Part of a small language model's weights: vocabulary 8192.
MLP neurons of a small language model. Each row is named by its layer, matrix (up: input weights; down: output weights) and neuron, and shows model dimensions 0-95. Each number is 128 + 24 x the weight over its row's rms, rounded and kept within 0 to 255. Numbers have three digits each.
Before each neuron's rows, "fires on" lists the tokens most often at its 100 highest values on Wikipedia text that the model never trained on; "fires after" lists the tokens most often just before its 100 highest values on Wikipedia text that the model never trained on. A number after a token or word is its count.

fires on: "-" 71, "/" 8, "ly" 7
fires after: "|" 50, "-" 10
L15.up886:164153132135114171117053130119101129140113111100123141150119120101147132141126111137125085108170144117111126137139144092088100158100157143143160101122174148118114192122149114125195116167143145169141145125161114107096135126120154104141162113103117119144149086110102124097147095147104087128
L15.down886:136117125131147121121107171115147102140127086130102204112180115125141146158154128157121119129120141174162141144121172152134095181111190150114090073157121132152096132120100137131132124130098114114088081104116131065157133157114143108167153143135104133087144116158133153155163113104148154137

fires on: " the" 52, " a" 4
fires after: "," 62, " the" 19, " when" 5
L19.up869:094144146133121164154141134142208161151118103102127119167077137138127137164094129200149159096142114172126112149100094088120098126148156138138125116136155156119118140127151144116126119091150089104105115112140134095122087116141143111134110143109113148149108146097112116134135083126158138137
L19.down869:114113112165110125155096156123100122129141175114100121087162129116111098126138122095122117132092155087112083149126173149129108113138126138119139162134103095165125108116096123158133148148136142150169150196123079121143137145109106146104166110149152106100123129149127139138091165114172152093

fires on: "-" 81, "–" 5
fires after: "|" 73
L19.up583:139151113159097113121087162157112151088130115119101130128122165131152112139127091130120104113109095107134151158184133134091080132123181140131182115119132108152135095131144153177153118125122124153104125127149083120088147137147117122124182117149126099115171137166133144176141122164137113162
L19.down583:127143182139141111152116129128152092186119121115156098114119075122125136139102121114163123152095141157153140172147092140117138170133143144069120150118123140126142125095125117105129164133115168163111114083153152174110104090136095101103147176110116156128134096127148131097135143129111133171

fires on: "-" 82, ":" 4
fires after: "|" 65, "-" 17, " Clade" 4
L15.up237:146106132123152116134104141134152109167085101108114109159138132131169112111145133112091143114142112090083200135118121148093078118113138208151145144104127119088134110108141135122137138114153181154118147137158144097120155116147112166165111094139135156125158109153144168105148134122116110132
L15.down237:120146144131121109136097123120140093082123139134125119106106109151082117089081077140134094093126114151141098109132117138134140139168083122113156110092106152203146151131160153117174155168113132158142155071125116126154123163089156105116107122142163155130105109114144128147129118126072119128

fires on: "\n" 26, " such" 9, "ing" 5, " regard" 4, " with" 4, "  " 4
fires after: " |" 28, "," 25, " in" 5, "|" 4
L15.up832:144123147131125118111066107185093164125116110109146117137130178127102126104145115165106172144205135105093138135176137131125192130115136095088149133127153104112125129126100129131133143150100141101140146106153131152119147178073108154097120088100149132138149145156159132147088125151108147093
L15.down832:140129106115127156105109112110095096155084179132142097133131121088125176097123149121096110116110100124129156127163184143132155116130089099117103127131134115109175123148113128157155134126123148099127102071130065087102129113114116126126127146157138106128155117112147122158134147112115140090

fires on: "The" 52, "-" 32, " The" 7, "National" 4
fires after: "\n\n" 41, "\n" 37, "." 7
L3.up529:112143091134073180123146140116154176154099123125116119148164169128137095183154108139163090087130133129153114108153143102107107159126126133128130130125102128137106164134147170157139094117144110169158163120121106075118147118186135141125109148127120128151151120141135122120160109167177127127
L3.down529:139144076145130101154143119107104118144107140103124121124140099143151072120135088122151087162114124154097131114169163102135149097125132125137120135152143108116126093144087109129135097140145150149083134110147105117139178141182093111127124101115068117124111130101119168125158097130144125109

fires on: "|" 30, "-" 22, "," 15, "=" 6, " |" 6, "\n\n" 5
fires after: "\n" 49, ")" 8, "\n\n" 6
L12.up132:119171117128108133118122149115132161124114122114126145179141124155162076143136119125182150119188153170149079143146138125110121144132133118164131090142107130107094155124118131131097112120167110163147142127145122092107145145165110129103116158122081098123100129116108137192162126167115105117
L12.down132:146178112130129104119119148147112113116119161114099156114137137152143127124130100170144101133155126097125141102084179117148149147139131145124135169098116142144087100152117132171127166137149078114147130161120167068125132148121115102112095117133135152194108109119167134095111113160119106116

fires on: " It" 39, " he" 26, "\n\n" 16, " am" 5
fires after: "." 54, "\n\n" 4, "," 4
L15.up847:152119099171126140112123176155127130114135155146114170138159159132089103129154089128164108115151144153124096126152114116152151126131166083178135131105135052098072127119151159128139112124138097132153180100087122126138134139131106105133125110169119113106132128129141123132115124112103078122
L15.down847:147163106115123148087112145135144099124100167144117176146117115118133158110108171130148136116119130132175117137125120127119176116140085172101171145126102153133075212115157140141163115141143094104163112108163137145086149125181130127160107140090124095108122146165135116134102126109111107098

fires on: "|" 55, " Political" 8, " Olympic" 4, " World" 4, " •" 4
fires after: "  " 52, "-" 10
L3.up938:131129121149105159070141143137134113158077115125113124206140127108112147127116104149135114118116104120117129092140125126160113106092127119151108156152125101112116141197124117121122121105140140134100176145138117172151158096135191106141109118126125148114164138145140144159151119109143140137
L3.down938:119148114125112090122121115150095106135132137130128129081127102107118113125169096126138144180177150093107139142105140111147118143174114086127144120110146141128147136170110141121128135102154108165138152184095151113121101153111154119163181133130164098145113098087106104102117123132113108123

fires on: " the" 36, "|" 34, " |" 27
fires after: "  " 34, " of" 26, " 0" 7
L15.up778:166119125136119189163177147078132056217090084124129139155107094153148147157121072165185105116126102149154092129128135103123115115119134114144124114152122129105090113126115195129128096081132107133144150124128099108115141125084155112110128154138130085140170144131148157098141122093122138124
L15.down778:115118125089123099112116169079170117090144128112168128124122060102140161140128140175139131200113117081172135114107095141106099163162144131115152084123116162153121169126108122130100160106161135147107085195155110134095121095093184141150128110159119167122119095118146132117156101129111109114

fires on: "|" 48, " |" 31, " UTC" 5, "eg" 5, "N" 5
fires after: "-" 28, "\n" 11, "  " 7, ":" 6, " %" 6, " Votes" 6
L2.up832:113108111117093153114119128146148139115086141110134120168125122128125082141126104091129150116138165137142164115148107071137115119101136133159143149153108120168101131114120114144137109149138132132116151133161131100140155092154174120118099163092091119137161121130106132147141152100145146084
L2.down832:104107094107145093129100109145115128130121170112118105074073157149108109117170130145123133136120134107097134165075116139138142145151153147145145159162129172144087107143146156121128139155148106145148105134142102147113099113111115100107176162128114086117141146137125130166100146124097135154

fires on: " a" 70, "s" 14, " the" 7, "'" 4
fires after: "," 37, "'" 14, " in" 12
L19.up616:131107098115115170123128173111112115143127118119138126165136142110150111150116107109130165117122144146136178090142126120064152138092144109180099137165153115147132174125121144140168073083168125155125101141164129107125139113115177139120107138124133099126154146131135116142109079161154150132
L19.down616:145109128135131119154132155097131134105129109104122133175130179135149131148145100170128175151071158120103122107188116132111093115141133167140168157097159096124131148127137139126144159124123158115121131216125138118147135126151096131087115150113149097158100164147115114108141136123168131126

fires on: " 1" 36, " 2" 7, " 0" 7, " in" 6, " 3" 5, " 2000" 5
fires after: " |" 31, "|" 26
L11.up17:150129130121120112088135147143155176146123111131125148155164118123136101136105119144126147114209118141118084150145100145109143142149132138126136127141145095118110184092107163151148121106146103142151097138115116114127198108141112180127121138123091107141109118132139097145126136191131137140
L11.down17:120125127143113147125153115085135154102129117106150161105126147161129129148123102137133134174141107131085148119089150140171113121129172121125139088107097117084119151117104096098124192136124095105138139148098183111116100115182142120105109129130124097151094160081106182112139101104140145148

fires on: "=" 36, "-" 23, " |" 19, "|" 15, "\"" 5
fires after: "\n\n" 34, "\n" 24, "  " 15, "=" 7, " MF" 4
L15.up825:096117096126102136134144140122143116099089122143124160144094124122133122179105104182195127124114148117125136109109116107107155139113125147114108113135081084132121155116172155163112127112107108147095136140178100123140142093179141147141131146152079130129153134144138140119173108193141163118
L15.down825:096179112132127096165115100109109116139127152121131079091137103132115166132164129105088128112092133098100122137111102128111155069167112108131071134161105128131074128088098120136183103088149135114134153164117115110135130175128117118131134079083158140115141131147175115119124158106085107137

fires on: "\n" 66, "|" 34
fires after: "-" 34, " |" 33, "=" 20, "|" 10
L15.up835:149103096155113157115096140140152135101144176138120112164148132111112109119175100097134156119189165164104139126148133112105125113130150107134117134142099138132106132151129122086126107125152114111167117124154138145144152124125125136134108134137100094131087135116126131141124134103138117092
L15.down835:159130125153108134149112135115126134152131146099097127119112158113133135097156137132105144170177160137103112162090124128094142127145132058137114174131134158165090162130096082131174123121132124139117143067078136164102122155111078134146113136135131175177139122134105116109110080096133128118

fires on: "\n\n" 66, " =" 23, "\n" 10
fires after: "=" 76
L5.up397:203062164150144151118192127133152106088138107143120105156127168149104125122117100075146114159147106149121138111159124138135107078125120110166126120126143097107096112199146151125154140103145086138126139119168131098136167123125110118158138099171120181092114133112115124118146087129130121111
L5.down397:160137096129143129091154104129098142139171128128105127127117153108109127140105127153176121175150113139144161124113106124154141130152113136139181144134167161139142101186102141133098118142095138126120164139131136116095111160110096119100111108119082143161164175134093132098135139116103115118

fires on: "dy" 29, "s" 25, "t" 8, "ar" 6, "ed" 5
fires after: "'" 25, " Jo" 15, "d" 5, " Pad" 5
L5.up622:122147111153099140106133181116123112115058162135140154131128113087156136149133129174130099096126107136193141112123114147130138104142110133152094109102113116113113163119136147132103089121176093135108137130134129104146122097102166134106140133097086140122128125160120132142133094119107089114
L5.down622:123099112115149138109110153100138167143171133092148124102115093124142118143158098126122159125118120119111114163129123091158169132138132078098099132132157125159115115116140159140126139098107106165109104129090158162118134115108151145121138120105079106157141107140153130175078142145141203169

fires on: " but" 43, " Preceded" 6, "mad" 5, " and" 5, " Minister" 4
fires after: "," 38, "-" 16, " Prime" 4
L19.up201:140132137145121162152070088151124127112122148097150145118089136135118129141127118133161157119139151126163123137138114123099132153079137143100167135123170077101159139109107204127152107166130153118151117119140121132154119121146119092113124112096100124181110096129109122104103117122126167119
L19.down201:126145146082125134116090142158112099150157141118124085134135127099149078157131123112119078133083143106121131120106116127128112124095137105133098083077106136086085142137104180157136099127156107136093128097131109110138139138133129159138144121174109081136098117122168096114114136176137096115

fires on: "=" 95, " details" 4
fires after: "=" 81, " =" 5
L12.up884:185117090161116141129127154121126127136068100103153112150143106091134135117112108147120131117121127120104089145157069129127113126133130130126122087142149105141136144169134145175126111139170111170133126097190081151104119098140105153153157145153102150116114133138157111120116089170150083133
L12.down884:122118111175120116089109158125114188115103112121112121163132108134126116100123149136108147112154096124106097155106143139159138123189106153124128119150180103104139114125117114090124156123168118095141123199111151125140121134134162134070121160126150103134094111113097152100092116142179165117

fires on: " and" 24, " also" 20, " as" 11, " instead" 8, " such" 8, " including" 8
fires after: "," 67, " well" 11, " and" 5
L15.up482:123108161165095144066095152112107094137135101123162094152148121129099098111109118135158134116170143102100138129126117127139155149130121081156096097157164139113123132135108093159099088112108121144117165118192108134154132117128156139093092079140112095091126164119158148135164110131141088115
L15.down482:086145139135129157116101151163102156131092107137153137129143136139104115109123170128101129111136118145155109147119141102105164120108109156113158138174100117160093099137153115094110093134139144138152168149102102135126136136088130163129156154115121178126124125135119145122123129143100123159

fires on: "-" 71, " of" 8, "'" 6, " Candidate" 5
fires after: "-" 36, "|" 33, "\n" 7
L11.up219:122116136130131137112084103159099147120131129136112127128131169136148101158164112121170162093156123129115092085209133147124125158111154139097108160161152117113079183172140122116143127129175128193164119119143118120134121165137144145148129158136104086171139138149134088169122141119160122161
L11.down219:137088103129115106101121117095134117122094148138169186134103177124149125152107108127144128137099125146148116137106140133115100085123138101128121126088160141143133113115155195112099139141145125135086119128166158124115118146119113101123134140136088134150125110215148121099142147086176144106

fires on: "-" 42, "|" 19
fires after: "\n" 39, "  " 14, "|" 12
L15.up638:099142109121144120166094163135110115150094133138098163107101119103135138193104086103149109127109122133092153081121101123093153144080098148129135126129114116133103134121141174147119134129095130158109152120176131128187143113144148130142140117156119140087160062149117130124156134141120132132
L15.down638:107141144073179132150143149147132134122135140177173090103112098165122149146081132171120120146076105135130127122095128129146141130115094128154123099132125132146102105102112159115170147122128117168109129112112103145127159154121112130139104105139132149076170101156122150104136131105114080128

fires on: " 8" 16, " 6" 14, " 1" 8, " 5" 7, ";" 7
fires after: " |" 39, "|" 11, ":" 5, " ft" 4
L11.up1016:157096123143116145121105112118094165135155105143138153119128133140123093092138119127124129134154109134121099133193121099075133162107144132149122123181146101146119102126107106151124120097098105157156139125137155129140194118109137154074106156113104132109093164114117092214124139143142093129
L11.down1016:170148125124131092139105134143169134137116099137135151158166134118138165146109124090113079122111158123141166117143126133124147098145102133104141149087180125142126136132102137118145135125127143099110105079135117143089119092151133096162168110144162085097159128120121133131127106129152111101

fires on: " and" 38, " with" 16, "t" 7
fires after: "," 46, "." 20
L15.up505:146106140188129115113138098132133100100145127129142159129117127175088123160156108098159139109160130133147125134087123124130123132120150062145126110175141130101104171097135110118086100076141162112134087122083112130132119097126168080093088146092153133144133147128143127163092161108151127097
L15.down505:099153104098144129097085117131076119145105094141133140132136143106137135132116119152108116105115143114137121124149144113141144109103137158149102126131143132143124158149151180114139069167123100100150184130095184129140126151081122137137166112167091117125112102096134111093143126182088092165

fires on: "s" 44, " this" 18, "ver" 8, "er" 7, "est" 7
fires after: "'" 44, "co" 4, " great" 4, " in" 4, "," 4
L5.up680:171111130117120140097134126123119096129129124145159129148156130098157133122131121106144100120131152124139149083150124127113130113095131089182102112137168147077122169135103125130135118114200122101111122114156148092139128083113153113103132119110120129143163130134137135129117127112148128122
L5.down680:102129161153107074117081119090112153156138114141114150138091076100117101090149120186157117136084099092114167079116109108123154140149152099101101060132071168135105149130134142167158105128112145178112157126124142107153129135137115113111125136143109120159107076163127136099157121122101139124

fires on: "\n" 59, " first" 8, " counter" 6, " known" 6, "|" 6
fires after: "=" 56, " the" 5, "\n\n" 5, " was" 4
L5.up675:130058146155123162079165169096110110086140047116119130154151179142103095119142095096123185141166119138105146136171121154109128105125141136131148136176133141093138110182114124131137098099109097150152140132126151131141153130159125170133124142133118144161097156163135127150117099148143154169
L5.down675:136154149164147144106100140115124130156117165118133159123110118139118158112147129167131146101141135139124152147081146143088101105135077093091147118129145139121136130132119174118138141163133158146117094109064105144076098163129124139130131111124112149140137144125151109151094088081115098100

fires on: " −" 24, "−" 21, "+" 18, " ‘" 7, " Tele" 6
fires after: " |" 32, " (" 19, " ESPN" 5
L6.up245:135116146114117172121124152132103135146141116124118126140163165091156074142129102140169127112117143168093134111196109154086180150095145139163197142153122125126123136117164132154164119146148094161114147123110132119128189121170127141139140129156137120089115142129120110105159065166133141148
L6.down245:110145117128124141151136106112133137138143091111062129084112133135146069128154135114122138139096095111083149139106158178119135178135175109140112129102105089098180160102106129090101141132165127116182109114113098140136146161126100114167099149147102069139112099109158143130152125093118187154

fires on: " he" 73, " she" 19, "ou" 5
fires after: "," 27, " that" 14, " when" 5, " Al" 5
L6.up914:152107136141137155159139128150101094107150150114132119131169119093129133116107105176151143127117155170130112071152085117156106098124153090198149130144164104069075134110119130136159128177152120123115119100166116100141150105127160102116150160142135120120124135126103118101129129141135130110
L6.down914:126117130135114096090106125130139128142138158110123143136181142132115113103108129130119151124086170112174122082140126166105125104146124136127137113100098134144086130154136154110121102119116143114102143051087137068137124161113146122166139131135104117129094134126118122109162130125115143168

fires on: " In" 41, "In" 25, " fr" 24, " in" 4
fires after: "." 38, "\n\n" 18, "\n" 7, "es" 4
L2.up728:113158152132112144138148125119126132145108111113123174118125146108154102137150085146141167079163113167112104116172134141079107132104144106134127138180122124130113164140092123147139072082121109153147147123133124131130174142155116166121168171150081116126103138112142120115097075154159128128
L2.down728:125177133118137123107075110109142137147111134124124103129165103113127142111147093090098148111126102100125110144100143117139131124118126138133092156117119125119128149110182145119097097096076102148171131130127104108098140125087175142179115099102139103175125157116117174093103137116144146139

fires on: " the" 22, " a" 13, " his" 11, " an" 5, " Army" 4
fires after: " at" 38, " the" 18, " on" 7, " At" 5
L19.up715:106101132139133106105119127169115098177127117143154094131099151169148125102147110162113135081137188127142126134119148108145142117122110163145089100129157123137129125146134089127170169081171117120112108117130128163139154134068143147096123127086172096152138124093117149141111124115137112100
L19.down715:131140131119119115135152181127160111103146083140157145113178134121087096089105121143114100140087114117113131137089142117121125144134110125150111135143149098079139124121170147101096124119104098102131086179121141146130134170104140109119147124144132148132128122096089127124121120125142107150

fires on: " the" 40, "-" 13, "s" 12, "M" 9, " The" 4
fires after: " at" 19, "'" 12, " as" 9, " E" 7, " co" 5
L19.up339:076088096145124152104137171166134133122140164135116129140092140110159086166168118158116101092157165135172180078160130101130123131095164144153142126151101116145119126111151157163121125125115144155140112125161115129165145106155120156136123117118086098116154128200105114134181145150150146160
L19.down339:127089151106176113140126159133133121127156122154143135104092134108117116128111107136120140141136101108135157142126094127083154098139113123152129141094112147143159146068118159109123135119139111123073168186152144125134156142126084130134110073141117116087084124116129124144132144103131113128

fires on: "-" 38, "|" 11, "–" 6
fires after: "\n" 30, "|" 18, "-" 15, "=" 5, "\n\n" 4
L12.up211:099156136137114158086082150152136104090125118122110138143153148140113103160136089102162126098137163160105140092125121094104133107101141110121125156147141154126140128160140113144130122158151146123117138115147143117154123160100167080137150178089124100139090163150106091158122146133160137124
L12.down211:145134120148115085137117173159116161155132140133143184168104150101116118157080132103091151129137153159078133125121150142105124122134153113155123111174129130122094111141161115130122116149112097125164096110134148172115135142125118092096089135080122151179081098160125090133134114140135105190

fires on: "=" 55, " is" 13, " was" 5
fires after: "\n\n" 33, "=" 21, ")" 8, "," 4
L11.up817:130166116146115155085118132112130172143125128091154148156168120092100120144149134169137140149129107117115072136153110152106097142140155080120128102135138120091117157111118177139109129104148135158140170126128132135104150122123135143157139152162106123183115094114135120126126117160099109122
L11.down817:120126087117126119171158141114145113138153118131103129122148116118126139113130107106126137104109158105135178091094144107099085150103112110114119193129124151112137081089092171154138091134124099129125146106168154111133142101127122144116089138134112149134095136117138138077174167126124116138

fires on: "=" 50, " |" 15, " (" 12
fires after: "=" 49, "4" 4
L19.up512:161125155136114141108089148127090103137120128110152141147153148150157122098153087109150132139171112148151148108127114152107134178115161108150170086163163138136102104123102146149157119119139120150112113129146147134102114130163117111123175108132105128106103068097147130151125131170136089119
L19.down512:124100151145132149139119118125121137148118118110100110134177156210101112096125129118106097157148078145098119133154078084149097092132121097129117104096131125125138115151104151165169127138099143162145115207093146119079095130150109110113138118116132127139103121092108107132111130147141099095

fires on: "=" 44, ":" 14, " |" 5, "-" 5, " enter" 4, " -" 4
fires after: "\n\n" 46, " to" 11, " Website" 7, ")" 4, "\n " 4
L19.up480:119137057140114071136097134122140145131108116111132172120127133142121092156150124179151120143140131123110142120112112085076122132102165148125136118130113128135134121113061168120144127133136153154126198130133131155146105151155178150110084133166107106136141088119138141120158177117137121113
L19.down480:130144127107170147088118164090123146151111121117131123148120127146120136146145165127132122114151143105124098123140138130081145087156101119125113094138123084150146146118119129140112102124157126158084144188108111125128146161122078117143068126111139149121080118144124144124107159145118140171

fires on: "-" 51, "si" 12, "In" 7, " to" 7, " newly" 4, "=" 4
fires after: "\n" 38, "\n\n" 13, " Hel" 8
L3.up782:103128083118136153162115122142144150163112136117122126124112142119155103171114093141163100087160113168085141106168143110111102129098149103119113124138113127147076125122148158138156095133136085174150155114116081107113139126142121135104147096151110113140089142121113126120130085179121085121
L3.down782:152104126102120143093115095115164103160143144146118096132152100102112109100144116126154144166136154094097114124115151134081107103109160130144111159192148131113163128105120146129139098107117095143150110124135112171117102163120109161117094110071134114135142145122065115150161118100130146130

fires on: "|" 50, " •" 6, "ali" 5, " |" 5
fires after: "-" 35, "  " 20, " Fr" 4, " qu" 4
L6.up1008:125101144125133164137110148106110121159105099107108162162141098114141118143124085123142139083185147156109120110113124135132133108067138125149129132149126130101152111172157147153095086138134093131083194149125137156140152094119153097116152130164143118120102140139134154125150100163150164144
L6.down1008:148160141114132146122131118142118125161105106107137148093120078096107138129179148107102122155148138142133123173106129126183122150148133130162117116108100172137098130128169126119121145108132123202132109149122108129150133118147096121179150109162123149152155153104137102154119146146117125125

fires on: "s" 59, "sh" 14, "ar" 4
fires after: "'" 61
L15.up685:119083108139109133137155203118115123103144122114118111116107113096142118113137125129147110135118122131138131097124111157130128120128126149171119124111153140096108162141117165151126092111147103119069152124126101189153132096115138124081124117108102140139089106129175135160157116126132105101
L15.down685:115119140104131139137109133101142099125145168112136141142150063154164113115131089101184100131134110112168158099126123131128171144134161089074129107128149112144110142142135162105155115167149150150140101127109170093134115110108163149082141136106151135148135126112148103110141099155091155127

fires on: "s" 33, "A" 19, "t" 16, "at" 4, " Or" 4
fires after: "'" 42, " \"" 19, "wh" 4
L11.up653:147091123159136182159131137128092122115124106101120130131120102068148153149130115119126112062107132126171121073158115145096142107120136106171140121161147156105084181157125150157136101111172113171116132135153110139131126129125125124080114105111114140130133138151129135135127098133119120093
L11.down653:115144108086127128170133131101155127129099118142156123168137122080134122168114124111149142110147095110122189116139100100141155137103139155109082120095149098152134105124143130143157195126153143128098119132172124079131130114122128121117079120140103143131142125161145143156138148106149088120

fires on: "-" 49, "\n\n" 14, "=" 14, " •" 9, " |" 8
fires after: "\n" 52, "\n\n" 10, "-" 9, " hold" 5
L19.up509:089108112118099141069090167134145098156139143159122127128133125088132110162139077126162101150136115152135119111123118108103131120094162150166144146141104109152136135128143176127137105138097120152147166112127092121126142117114147098136105142146102100164159116158157136144186178154136107136
L19.down509:114122105099159068147121105158150119168128160150198135120105113147100136127114143127105140159117134105133089113124130138097107142150155093122135126147151084113095116123125126112131114090149113140106114121114124127121130134117126121083116139140132168124126115186153098094147105139133151127

fires on: "-" 61, "s" 11, " and" 5, " =" 4, "na" 4
fires after: "-" 25, "|" 12, "\n" 10, "'" 9, "lor" 4
L5.up371:152104094159097118120129134124124128163119097072115118122100128124125137158127126120138141124147166145116129141138118114121126140154146132113173128113124123126105138158178112146134127090121150155087136123145088135092126134118130135129119125179117149132102132111120136132125124157149152089
L5.down371:082099161143196144132113116147125142144155112143106123153112111112149154105122177137140076112119106120131126133126097114141126123115140150148122114096122169120156178105142143106135125135088101097131129086104125121175116141153108164112129120153188129166151133131133116154114162133138130136

fires on: " In" 46, " in" 29, " 18" 8, " a" 4
fires after: "." 45, " in" 11, "In" 5, " In" 4
L19.up427:146105127143078133084099138115143125123088118114133126132135151153110123126132090142155148155136148124109109132135113157147132136135170140122118150163127108151144115131078119100114130130125115096095183123171153137120133116099191162093131094082087098138139098149128128110137078157161160141
L19.down427:129147153140108158118115109137127118153159152110105134118125171117109126144112153096121130103114139090104155152163184128147093110112171127139082121118140101153090143116149176137153171140104119138180137164163146143149135143081186128126153111152141110156088138118098143120153081151143108114

fires on: "-" 49, "," 17, "." 13
fires after: "|" 50, " 1" 12, " 0" 10, "S" 8, " 2" 4
L19.up901:152120116099126139142100155118169178102112119089122158124141165121161089149135113119094143101182137132114129092116106110094135142086090128102118104131104087160148131133118130136133149135123152130171149119157155143124099123167120131166123082151119153122148139152147115115129173154115099093
L19.down901:131131155159157104138113086164131128152130129120135088127124119136128125137107109103141119135105098127140139166104150164126082129159084117152134161149145096155163095158106112157128119137091136146107142177099126125069144114109119141107126167095154122101127140129188090128109094167078123140

fires on: "  " 52, " 2" 35, "be" 7
fires after: " |" 66, "|" 12, " W" 6
L6.up498:122103147167100121097117137153165169138131097126143125121133182143101139139160106100094154128149154119085077135134101161103153126133174116118086138117146141120081114143117108138130114103160104104114111126175120111168160104092126157103108160134105149155091152143143111131091144128171085143
L6.down498:122125110126136119132102135133125114128142157153166083141105116133111127166113149156119158158093116145115167125148106110106071090106130127111152135149109105114162087143129081077143151091148132133145115123131157122138114144136142124123146083118170101138147118129112148141096154144057146080

fires on: " she" 58, " he" 20, "-" 9, " It" 6
fires after: "," 34, " where" 11, " All" 9, "." 8, " that" 7
L3.up996:125114101183117122145096119126152148121103129123121138121147105133126119172084085166149087099119159127136150094153140070148114122106137081162130099110117089116089173155166153133163115131163118152133140126154084135127143162149161112143121105187122140125145152104120138093147096169139129104
L3.down996:143145154088105165119149109125133124110165208143054158101112120164125109150157113107121126159118152127151109162072115143121137147123092151160133154145131146128132066090100141085147144090121112140121145141078171113116145112156100130154110116071119111141107102171105123158157168115133123160

fires on: "  " 91, "\n" 9
fires after: " |" 70, "|" 23, "  " 5
L15.up248:133131138190097148137124154091134084100118126116108110123177123114108129089159070130097111107181150126086086111174127113124098118141134088101123125135143087161102127152115111162145120132125120119173189127101110142124131142067132155152152141128121113146117133093123139130086116164132123147
L15.down248:126113157108088160115110118111119124171129167122088113133201152142136144124146151128136110153175135139124132150124130089137107140152138124156112165111119145142161139134120127109129095179124137098168135066111172100124087173095130156117106132100125153158146121094088136134150102134151172102

fires on: "-" 77, " •" 11, ":" 8
fires after: "\n" 77, "-" 14, " Clade" 4
L15.up675:112101123127091134114101143107148123148125135115129175145113119113143108143106106154164124128131157107137139116114116107097128138101127170133154118122116084147125113136146117163106091087150165137098158123106100175158143108128157127125106153106100100132092131130133108132183135176145111150
L15.down675:150103125142136121139110144121151102125136167136187143145147126171103175140115152114121113120127128197200107163106122168124103082131160092166081139153142123104129115130051130132127108084139072160137113095088139090145116119078104143138134137052092119128099123169117138134142088095127099115

fires on: " the" 49, " Territ" 6, " high" 4, " his" 4
fires after: " at" 48, " At" 7, " during" 5
L19.up702:160156121130129141140096134092122120160130171117154123147138124145090111156162114156141119125133156115180131132127143144140141130126089103140113125139140091155127110073117106156163138100117111157106152119125111164137161145101165131106126178152144114124171106127119106171170138101175111078
L19.down702:095133078132149091131139155108122140112104113167138153135123135130116150136192104151119122132123090089100115140098107133173132171090120147123134136138120074109120224146157132137132116140123124099137111116109085143132128103143100097092125141137115135118105133143108141152097175138099116133